{
  "n_head": 9,
  "positions": "learned",
  "tie_embeddings": false,
  "init_std_qkv": 0.0238,
  "lr": 0.00676,
  "warmup_steps": 200,
  "final_lr_fraction": 0.1
}
MLP neurons of a small language model. Each row is named by its layer, matrix (down: output weights) and neuron, and shows model dimensions 448-575. Each number is 128 + 24 x the weight over its row's rms, rounded and kept within 0 to 255. Numbers have three digits each.
A block is one neuron, or neurons of one layer that tend to fire together. Before each block is what it responds to, as a language model described it from the Wikipedia text at the highest values.

Pipe separators between column names in Markdown table header rows (e.g. after Player, Name, Title), plus weaker hits on joining "and" and "to".
L6.down73:135122104129122108106104095115095077118128137136120145088118130122156144149122122142139130144127205140132107121090141093172146160112134084129101142108125116110103118153101176160165119116173104127090105114113102125102122134124143134082101170193106162091117115121163139191154104134110146166166050116141131138091153085089094152171135107149135155101119140158141153116166179112128165125141
L6.down458:115155140104137103110111123118079149095118153124117123117138102152121133095132095137108143126142136151112134130112163139141123107121125103130118114087131103152068150155104134119102158136103121132123103119119106126119125115107126160141135154111110184112126163094103064141091121121131119154154133171093102124154152082146105123151155119168105139104121137114121120136120126169134098130157

Fires on line-break tokens that close a line, usually after a sentence-ending period, a table row's final pipe, or a list item.
L4.down83:115152143109130129112132117119120134116135110090114153156126122171138136119192138118145081080095147095167145128145147087143132154081176153105125134186150128068119166139168104149084175114122147132120135099082112174094133132142134135101133148157110113115161124144126146157088123154150140141136134135116154105157141051116135154108153140135124100152157145122117108156115173118118125158119
L4.down1884:067146145120127149078135130138147130131106068086095165133175131168135093159129114106157128108102111105163137136161115127138162114092100141147176138145136111135128151159126118185096127175115161136134137114134092122087117112143093155125082144119129103170123099120142128169113136127124130156195113156117160169132145115117156152136180099150098119112086151144133088122101106129106156122107
L4.down1890:098131138101126124102131149160131111124150100086107118133146102162158118104172097171080114122103162082100139161125105137142116121113115101118127140148144132114132155107189105165122158111113150146113149139087086130082121142159098142101129145132109103148171073155136148132143142123145135129111178117108136152136097088087133130110149122147121133155155135137142100124150124152135134152144
L4.down1921:141136112181129137128118092111158156096120092112126091140142144129164129099171125167114096130089115171169097154137145120131131099117141128092141135166163155151112110100126138107086159175140184145133102156111147151126142150114162175110093106098126136164133121144140117101152167140136165189145163102133122168118107137112132108124106138169093091134148177148123088102149119085186120153145
L4.down1923:095127147145070167125118129134148105102161117085152174143156130140129144140147165112115101136127168150135121167129104161145118106150090131143145104146177128148126156143127079144124115120108169122101169140086154104093095119151119116105135135145131136179181125121099138143173124137124126118119142136102102119131092143122097073151114112153112187122157163121096123140153101152141168127123
L4.down2086:117153122105115099113121088168125124129117133088174144146186158169144166130146142131162140130075136148117122136101152162126156145158149123126119150135130181129138166142127177109110141111142112151127161120063125115099117173138116110105171123145135117156175108132149156141152131169149141087147173124101145150140136112117129136103076118132123161120148160086099132122133131170092138138147
L4.down2117:090162136110148142083144111148145125154150143112136131126161150145167093129142113178145103147127151070125117115133118174137149145086132115146103148141127090078131126116152122109134134100133164138108144130112106124111125128155082126108125149108179104155175109167156123108156117170125122152158146148176103156146104109101166152141156129107124156118139184106108131124175099115098150152149
L4.down2276:103124140104148128109163140137146185157144080115101130119158168129139091128137101147172100162153106113079121139162086147124109109129092120119163098123137134122145130144143132114132138077126093153143136109088091121128133146147121105072126172096106149141130114129176154164148137120122137107148117154148130109119140130134093126083154126127094148112158155110134100115126156129147102172142

Day numbers right after on, On or born in dates, like on 29 April or born July 3; also words opening place or time phrases.
L5.down1075:132119172095151154098118103106117146161104092146099122114115120133123074101164106115146118125137141112166166099092138125140115088045151107134095136113118118119098123150085152130137130127164142179126087124101099133134055124155126157137108116133087132125132139113116116116150148094153116158110127132183155120138122168135146130117108158138157073167162131125153138153112177146123110140109
L5.down1366:150189072097126118127149158164097121144119126124147133161127115115094154173187119123139171110132123159121097186163131142117134131127114103077148141129138132105173156117089149096113098125127098130138089142117097137082160145121117105142135136152071134152137106150146058151119104144129140128129158105132134127141099160139109094101065076138095080141140132127134160145157140099113125158136
L5.down1804:099106085103140098068128113135109104121147104180128131119139164147166129111113139117132158145100133111183137176137118140080101153157149104141095132152164100086101135111147125094139105151120136113147112127140102085090127158150160128121135129093127154107056154122122164106149111125119171153135155173147091135197146117145115112103127104099134130120132127123114174107127126106156121113127
L5.down2218:122118114139116139113109122120118105103175162114095133146153127130150161105153136133082120126125133127161091154156127094081114089112164099115111157135146126146121131177116123071123084153149134118141151090165146134140101128110135114143134152176101102146106147151081144120112126139107106133121136126104106096093139119105089130128153107147112052151074143146146136107150096148112154130108

Second piece of a word opening a parenthetical or heading, as in (Bel GOSET, (circa, ==Concepts; also he after a time phrase like In 2007.
L4.down141:176143123143124111129138131101118108191100119109136152126121150120088112093105102111124173145127109117109167135149146173154127119124137107141141131112143160169128123160123130156153150109137132131106103179123077089155106102098166121119140109108132098112083161147070102124098135104112123144136116085148138173157136143165130133097146147163149123149098130089141173071129131126148132128140
L4.down244:134123127097147122146128108153140143132153106113133170133150161111111113166151119151144118084157125094136135107120117105132135112127118143124124115095142162081116131107174110111124099136116121146143110074115126119140120140133136113150124115135123119130111120102154112088170124094140164140110142147152122082145108129144148132143128163141130157169131105122143131175110079115101072149146
L4.down899:130113112127124170117113107141148103094115171088112131142131126147171119107151128163104150140106105078102116095153131108156183114145131139170122193141123159133127136129090139145169119166113147126182105139141112115122170129152153140119157165116173124095126129125117155123117125139105173104134163130094158151134085138114143153137133099175150143113142139051134139121155111099098106163122
L4.down1056:126140131128109167139164138115084151152126108144185113086106090116156143084131120117146127156102141148145104092152174106080128129117138127123128179149088162155155166148120155166136157154121132169117122126131100090124130107106135123124142088116110127136156140105123136113134138121154167063173096098134135134137105124158135120160143079127108120118131172141126114174106104120139107133145
L4.down1339:115160148093076121114119115155128129118148146101127158138121159129132100147144179110187142181128145158155157139156163135127140136190123140135075144146123165115136111143117104109135116141104097133112115118135144106106157125123120113118148120090102167138162111106135154096143112155149148133107187139101155147152130126102166135111171142130134142142093118140142114110156136096136131111150
L4.down2025:115091160127107133132095110119113127140138152114124192140129118124083088126142132109120160159142127127148084114078121099044144119117114121118115144165125127085116172134204094157096120110161142091104134104139119086154153162142143101119142129118136150147113103145168147121157143165154182159099106135124129158098131173151144106148117110155150116151125130109099104099155107080137120157136
L4.down2194:111087085121130131137160091160099159095145100109156141134164155181077122148146129144113126140096118152101093119096109148152117177169139116113156137133161109138156111107102109129183097116124149126128155155138143122143127095131103150109134121160112103164127143100155154091132111124095148125150173131158146117126121102120182097122086129123190124130145156076136116135169114126109140138150
L4.down2274:127123128117134131097131115121047128140123152142108157129161125135126148120147109139155091161137129093147110102125132120124118089140122112127119133129084073132155129106118113150116138154168124162115112150144144122088128115135165144146141138097088111110126115162157147133138118144135166133125125153101135133141144159114125144159123119103119110138135148163103128143148137139158092136117

Line-break tokens right after a paragraph's final sentence, a table row's closing pipe, or a list item, before the next block.
L5.down1062:112140143145157135116112119149160120140119124091096103115123135162131117161147088123124121206109145112130137144157105139178111136110127126149137128090172132137144145128169100107117123095121154129099188107109110143091123112149107106125131123105115168184148104155129166123146126142141157061172147115123152127130146083098107167139139094139091131136100170153159111132118112130117124113155
L5.down1692:126107145132149137109148146142127106140123104099142121124154100143128088082197127149121093120102119136154095154124121098138121158140096156123111119127111138181110126145148105114108099124132137148117137126111129137109108120122101157143174118121100137156132142130109155108128120087157141147138146122153120175092127124094161127140110117142112094137106128116133150120109155150133145133151
L5.down1926:102168122102126106113122134126131132100125086078125148133130115115139141101167085142100123143124139103120169145152104146147138122106121123137106137116130140107120109139179111095117176132146152127112119122146109135085123087177121162113113126121114114116132134146172171083142134147127144154113113145170094082093093098136131136116166131161123100139157162132172142148129142139178150177130
L5.down2281:074142127118107117141136114166110109114114092111145142133145118100140097123176098130124115167086132126137136136082146148136126134154088107145158138127146082122097166134155116158118107116151102130121142128107079158096141159126144137142118127115110134107145105156139168162177171138135139150134098129131141078141132137111130142137124167093120146149104111109129175153144133121142129131148

The pipe separators between column names in the header row of markdown tables, e.g. after Votes, Score, Name, before the ---|--- line.
L5.down801:158105108166192110162108128131101121110177107155151146147135113187114117103130149170126150125154133127090089113121129141172152136147158135135127113144108129178169111094095123149114125109115105103162099141126127135121112108080142103126134101114145121095137135129082126106129095143135139164119119126127154134152126087118122153153131137130169106121113140186161136098129117119133088116137
L5.down1253:106127146064104114100176113128141120140132161169142142128147102171109160145134124111107125125123144151140138159115120134152140127159109107138123172144109159185127154110110130172159145142120177180135151122126161127133129160121156132105108121160142133097132144149124101131153155129119131110092153155137134166143081132129136120146158114121135049155144122146171109109118116137150118108114
L5.down1458:148173159128143123169159120111160147116141127154154155129115108161121162073130102109119114102146135153149112166099110163120106098118126154173088086137128159134071151104130156117122142108131133103125138144127100108165119152123146135123103122142119174123153101104125133138175136103101165122133114152141117138177110139125107138121129128078142120155157122165135098165135143100128148137169
L5.down1484:139125151158137106140139138175150095131182106141148158122121096157109125143170142116150157100175165131110140100130115147153134133080136143140139108091140114130112113114137094119111152107124099127170088132138121129121094096126137159144132131112150119097145150098114132115162120133160133113148142105120090158184145136123169130139135087147145090128149085118143085108105116092170086098136

Word-piece tokens that continue or finish a word split across several tokens, such as perfor-ations, thick-ness, st-ag-ed, lo-iter-ing.
L5.down1:131120108129124100142149064129104124112133158178125126127164109159141131191085119104114146063145093090132138146172078134127081107123113117157088142104145137099129130167127118108142147139148115156182104151110146114095142117135129132146131128134125155113137107109131120157169127120162138124125114137148150140121080112161164116127126094109108125130126163153169108099142079097116115134176
L5.down1128:132131128086181142118129103093119120152145107174136142142126091136142131113150135112132107141167120130102159144125134134165166123134122135135111078127175130101141070156151156100155080124137104097106127106100146135129095126082140130137124131104134141103097116133160099177129128151108171108092158155079073092147136087118114120091076123116072152122123149139102107150151140146128108114118
L5.down1913:124153121127124100123140144146164140164118140163129131129138123096147074124138123129138125148120139106119183173107133147093132158125160159141156161107114102109149072110113146128132096145153122132148084127142126102121087157185162101137165110191149178168081141129113118128142127080132136167143105160144150128116166112143128113136142112125140114113113076090146145160152132096086129159173
L5.down2035:114163098104144123124158169104139132138104144155084146114107136134160109099156105141110122149136099084118112125087094117170162161140116090129122098114136094104173145110130123076146087138099153118150118075102117134123139139116120165143107137100125121082135114101090105154116066166121147149102129155137150104121144129126135151144102111132147150121112163163144106097113092092116137140131

Final word-piece that completes a split content word, often a plural or suffix, such as tend-ons, tim-bers, d-oses, field-ers, usually before "and" or "of".
L4.down42:114162104124145143129160142123093150146109090129085137173120112123177132164125128096094083148163097099136108087144155138157152145168120134113107122143151141118109143103128097151115107124105134134112123120125117122139164131127117168089104110090101140127118133098129123143140147121145155097097100144170138136111166143100140159152123109125133133131167158130173079090114111117115159143141
L4.down279:114092116115099163130120156141116119117101098154111123179128143119139132174111124115158109105136120142109124138112106113099117110137161138120149132100161105136145139173143082141143113145132120154162167158098179145108187139143132056133122102095124136162141114135112147150125137113115154172150104144143138102166106129149136083126185143108146137115154166158086149095131085134128094167149
L4.down799:131162160136142157090110123128103170159144142127089173141150089142133084129149144113097143172110126165156124146125155149133128101108122140134143088148088136119113101135154114145139100171124139093127135117101140109092146126126145108147143106176073161113151112167179172151174169136168147160127144126115137112094120103142095120149112131108125069148156138143119096151128091150114120139100
L4.down857:080134100153123101127163126068164150139119128135111155138093116101158119124128142143128109146114144124085092119113138127151127154130127164116103106144150099115176127096127148124144090139118180124131125150096118141121136156138096120150149154086169133131145152098080061159164094166112120129110160117172141126166107132086180142113148142171083127089159137165156124082098114088106168155115
L4.down871:136133136125133140124142142133184114092089107118145124125136118158138127096118124135158143123097139134130102136109121138096157152120098103128128122138136150108143110161096145136140101041151200128124120148138114114137134145111141151153095130172136131094077133087118096116192155171140117198099161147135126131088153125087164089164118149113120120145096131097129122097123126129135142153142
L4.down1591:121131122124140119140123129113143120164126132132159096120068150138158100175101150121136153139129134135155155088120168134140093122141121197118137182105142120117132129116118140120133104136108134101122116106125162159168160114173085208076170128158119130132097158207143140139119118092110145134142127115139148143120154163096139103144150159107102118116175154123104174138148111169170115117149
L4.down1613:110124190085145104136160102118148107160144142131099108122117131107164098098137131133154151104193086136104136132145143093141170123126064089122121099161180110121175161151123135123173126134122125126147106096100118134168134093143111117092147114126149071154149112108136123132125114082152144150161121132166133114153107136155153128135151170134150133101138161115139132076088135112122149109102
L4.down2131:160126134131109130138119120174133117116112096118143118122123143125110105139138120135083106138115156145099108121135188118090134139167087144123153122139151170124086169129130126132162151124142084121162151127130089127154147099111146095109150143170169104101098135100126145135130147105143189133161158137128131143104102120124095122117192116110165155153166132111081155118104114137105115106111

Line-break tokens that close a paragraph after a final period (e.g. "reporters.", "Spain and Greece".), or close a table row after "|".
L6.down585:116148075144104130109121122142148115141169119102100155136167145132136089150160142151119095106095179124112123127140097121130121100081133120126135110152136104090096161119114126119137147095180115163107144125118115120071092082180123177119147175120147140136162121105122167121113130141141116118187132159111148147107091108099126153116173110120104116104124154099125120153153135147116141150102
L6.down944:122108116120123132062116141157149191069140162173177112150157159140152107113166162159128134147084149110110151170162092083132115156118149156117160133102140045146140161132064123116102144146063158108141148149123117165101124123150148152081153122144129091165135142144108165132132166144105161128157140135128148135136084117118128130120124142154091125141161111155109159112130107111083131129137

The day number right after a month name in full dates, such as August 1, and May 27, in biographies and event histories; sometimes other date parts or year tokens.
L6.down659:124133100077132136128139124177115093156100140144117124150125139105136104123111102100120090129119120125175104115144156151128117172149111129146132142161121085134136170098104106133105144157107142136108130130136076128144094135095170152090095107068130149141145107092111095100168107117098164134129094142112130101103124128095108135140119155133142109084061134122137121180120169129084097173147
L6.down1176:149140104157095142125148097134183087107095123165164108129136065090166164107088149163161158177137116129138126169147131167133128120104172118128133163157125142143138133155158140131133090146132170119138124131119101121149078180110128134129080120124095166158086154126115140096110131116108174134096135103105125140156178139109143108114151148122155130158138119092123129122126104087141098103120

Tokens just inside an opening parenthesis, mostly native-script (CJK, Arabic) glosses of names (「ラリオン」, 「志彤」), plus second pieces of parenthesized words (Isabelle, KSh, NDC).
L5.down483:139077168143140077174100148127135144117104125142125140108173134101168160148181149102149115176117132100199126140111095113123154127158101144187131143129109142130138127146157107121116095162120109112112133135143120100137149119105135117114101149095117113138113106154127173107155095150160168187127134128138116130126105113147118104135111112132114131142133126163114126127150130170148154137131
L5.down723:125131095111130113145088150118124155068086147117154168192086148141109123153107153135122144170111148171117103133085133117138132107156153137169103107133151099079130134115118118112138100110117112122131150099162170145141113145106138154119101147130101139148111147179185135063093112138137150132119132115126125114138118165078081157127134173121121150130143109151134122120153095109124134122153
L5.down867:094118108132109123138150139137070126135125153109119136160107162109142102138139119142187130134163157125090140097112137098106124134130159121137143123116127118105117138146106146168157176152145099120147095147141124114103144176098152111110131151086112161136130125132124152203164128155144146127130126141130122161151132111106124129104129066106186127146111165120112140136137116128136152077133
L5.down1732:086120135133150132099102118124140113135151113150160105125191116097143127165086122178148154087118180124164122123139160143115153151121122132171108141182154157144141142134118138090109134121104102112125126155133154133085150120120109050137154136077147114124158145114155081153111135120140154141101171145099108128099123147118139108146118156176154122145156139113102142154111142110189128127089

Word-piece tokens partway through a short parenthetical, often early in a name or gloss, e.g. (John Ingle), (Merluccius), (Whitby, Clarington).
L6.down1572:137097112089094185143114117126152140064132126106115106146137141102160148189156157152133154094102119108159119115148124150098127115142118126138141143137131112100088111124081134157119126134106130120137103122134131132115147119088120129118119131094133140116105127110150089134125137131144099148171159145155127132127126095108172109109155125118139076135098137138132096131123120128135095114131
L6.down1831:162123126112086080155084092091143153118173110124134166130169138117107145154146135120154153148148130124107149143121105109125159109130133122153175137128117156095152153155123095111150137159123080118142145121120103084119118147105131145096147121098120168120124127104152138093108150143167170110134177168125127117140112151104121103139115141138097169103125112112151129134104120131134123102146

First word of a noun phrase right after the, such as the first, the following, the top, the run, the position, sometimes a table cell.
L5.down464:144117093139114158152088157165120135090127110127137129095130132092124145111099134123116105110101099152139136121128163145126124091112120111132159149159108095143134093119101162089178045160132142122139113154082146120107114146132140090145121113097169128150113118089098162108090136150140182122150129159137134146142122117101156139107122125117142121160122160166111144089154146163158110130141
L5.down982:168125154136101151147144154105141136132134147197140131118161083107142160101116125199103163148130152141141142111109146122104135154145140126142148132172168126079141105134163102102118146144115120132129141144101136132124127137127121118121162099151113115124096152108099103137100118107104131152171138133158116108153124172123117178120140113124120165118117136108101156122121144081138122107144
L5.down1904:165188170139091128066126132130116063125130165062151114116120132161122153122136080164121107101132170165179125109121091157087142089094101124142136107099111174120160140103085135106098107145132125123137131113157138109066114146126145120108107162135109157143169118116132136165169113136101152134163124119123137140143159111100167147108100119143113093145095155125132150130160122101121106130111
L5.down1983:140132150126111155096097152121167101092104122140117116123137168123102168088122107101173139104188129114129116151141114074114098115162099106110114123119154128119126134124160107104106156064118132077151121152144122137143114116135130124120114152130158107143177124102124108114107149121126098105159109145098120157164137114111131141088062067129154136119087117156151080148164133177109108134133

Line-break tokens right after a complete sentence, table row, or list item, such as after "to New York reporters." or "| 3 episodes |", often before a new paragraph or heading.
L5.down1405:126113176137143127091137117122100124105163128105104138164149110121076161133121153117104140114114159144140131166137111106102128169108122082106155078161122118114101170157171132112102134142141096158119117118108114095102121142154091156130118164153141138098155132116133137121143109118134152135144105168116123137147109127115137090135187099125129110142172137133142101116156108147155144169121
L5.down1467:099130094151115167116163115150110124115135113125119151135118169155148150113159140124118149092136143151149097136147152082099133131130130083142122180163106128107106125116155132092112121139146137096066122132107137170081105124146109100090154169130110142133150107144113133093117127157130150097137121114122121098150124152130144141139100106172077137138136166134080165130115134156130145147158
L5.down2051:115144118098127143112151154162134110115115137105125120143156136134167166128088118156122136149096162089097141125175150124140155148147078129125179100141145131123142131166143167141123129105127135109108150140101108157104134128168147129106147157167136120141189109112115152104081095141140173148091135146147141160100095077158129159130163100170171138121146159164148130117166113125169106125115
L5.down2117:104183127106138140117152112131150117162122102094143128157134084149121120102139101090128122123152114181130142117145145149141125165164151093150133149112170113139120174125088143126141077145117084170080101144151124160081070112097108152111118124139118086121172148096086101192132110134160108147137122132114128184101135106077107162098138072151121170124143113146145140130158093151125164079112

The word right after a sentence- or clause-opening "the" that starts a subject, as in "The' merger'" and "the' area'", or "the" itself after "that" or a comma.
L4.down133:145165142120153115101096119095145137080125132116081125109142128145163122077148123137095149107108145129089124138103116094139152176133077185092103135136094127131125175132108148137129069153148127106149110142163128136148137143133105124103135167118118158146121109141107088165153158129116122104103126106102076126170131109118150165120079127141110090129090155124150135134117107068169143145116
L4.down269:147202133122159160062103130137097139144129175105124114160095121137114114128119112150121134136151107147136123133125101111142093130092083119114105123094140112128115144104136158148117172115144125089113130136150117143104181127155144108146107162137111136141113166156106132130144119173157139138152142125069143124130141113120112102127125130163093114124114074109156136104148107122068134124124
L4.down553:103093126129150108118122137154119139129122131124110098121092145118158140122120112138120118128133110143135115148117136115136133168113075130076148154125159148138146101129114133109134112134147111148104082147104108083125119121086157147114093108124133143164154132098106132169124155147147118148136127137145132146129142116098106131114144116171125125101131161094139153094162081110113150121105
L4.down671:174156090106149178090132113106102110142174143123130108151088129136138179136096111114107124135130120147152131136167121137158102100091109149139153099119104119154130100124083142056098131141099096145170116118166143089111118133133131121118155111117136131138146094126140139168168119153134136111142118093087108158118126106111100114126120113114128195103115152112142129167108146117120140111084
L4.down951:136165109127134150146112123123127139129146153175106087147137135164112115098115164107098121181120115175114117124125109116132113153072101145139115164126132135100104145118097132095124128075136102117123111160148114143119134115095104097133145142137126102145146135115122128158124134103100089116163152136121177174158150142122127143071144155160111102140129165108139136099160110137122157111159
L4.down1186:156110140166174130164099081155144137118141152147140128143176110095107131099119079102190151129168145163145127099172123119182124103168111134098097137111158145138129097145180157132112135110107098134155089109128119123134112125102148138116136115132138152110145137103101073150110134151145154080140134106098087089141155134092121139111090162134156093113148118105134134137110129170138143126130
L4.down1634:185169113149154112148139128087130150074138141150129098182139113144130115091132137098131134114135102114127113100082139154153131154134090151125127127134127120157164133108112141107140163137147161151138085146114136088134113146086167174119096126152166113141157149110123126131106125166125150091097109151121098138133123173147131179072107128085100049138125100165162127167163093102172135071128
L4.down2147:150094108112108097130130097102160115134135121144144146135123172099119127133126097086099148093161152132156128107111150166114077177145123156147135124097124123149095141161115153094122125146131149106127154133083160102120147132150137129152117086088142176124139086138103148145111093098149137121087094140063147152141102103175139153187148131127141160141083126161114161113125123102142136143165

Pipe separators between column names in Wikipedia table header rows (Pos. | Nation, Score | Away team); weakly also "a" after "is/was", and medal words.
L4.down1174:119135196103156118096115118178117089148134122121122120148119097144127165122127139117130146176159142145208088139118143132091083116139118112139125147155134096120098110108168096131131117095163072095094105122110122125132132165111102081171140101165122147142161085085142135116108149107102121119172104109118119122141114135135106108188128135134141108119128145086130146161112129106185094111130
L4.down1254:150150129102124107110090150103113153153067121094068087166151151138099125085164115124118140107138124109115085110097161166145145153101152159127114113136138121108104183117087138146135079151162122145132137112123116153112119139094169118096157148173089096121191142105109112120120108122143094097172138086117115166110137174135082123137133167143147122129092134134141128145134087153118141158154
L4.down1652:166109151111144129149148118156129107084118087100148107162129139150125126134143113143101124158099129148100127114115107150117142166116094135099144114100150125156152129115073134111128186151094160118075133111139119155114086134152148145136096123132113113125141117126149128121170135109146087096129104107151132174115140099109142113153134112114115119106157116133107138124152142132130153144129
L4.down1673:111141111103143102129126096120091131154123110103141155112157109120102106145140116170165168108106159158144104125148130131121105128110130136157103112140105132087084098141115169145176102192153115114117124126165167107108127138163094127140132117140054123134170173112111137167068131123157135165139161096127111105143156160130118134116104155094120102127140101132166126139113107085136134122120
L4.down1743:147125146137136068123138143131118120095139159127117097150122108152090152106120129138108151126066114144092117111117114161103149135130119138117137113106108125151095147132165123117129141152132121175124144079118086087078125137089124096146107123097158143127157126119129098101117125154160110086173123100104160103163161136124111099091124122128097092097140119120088153116174139123155108143137
L4.down1869:115125170134129121151125105091092096137135136098123119113122164142090130148143101160172128115120161127137172113134121117203120134123154127117126159133162110143122133138068115131112156156147120131112134101085119108125097143151103155120101093117125103133160175093096124112123121102085141114157109136150122144146121115126125140093110107101130108137150153142120123158189116173120110096129
L4.down1987:086128120076163136166157122142071078111105166097119081089139097186120125150141109118133148072096165188133148119148137122136137131108154109110176120146141133128154106118171179130106145104149089146140116151121129131145110155128151107098107100152109118147150107080164171089136146107141130131140163154098114122112096160171142137118105101109138107167122122118144138076149129183142119104116
L4.down2078:122106092125158140140125177122137112133120174143170137137124074142122118137101110126099193086138136165112084104117097122142096121150143132149133152131130119104164094120181110173136117167101108135114168133096116101143116134124090151170148149049143146122185101090126107118138123140106119096105119101116098120154120144116129122121103139129100101171104101181121127110146116156166091129136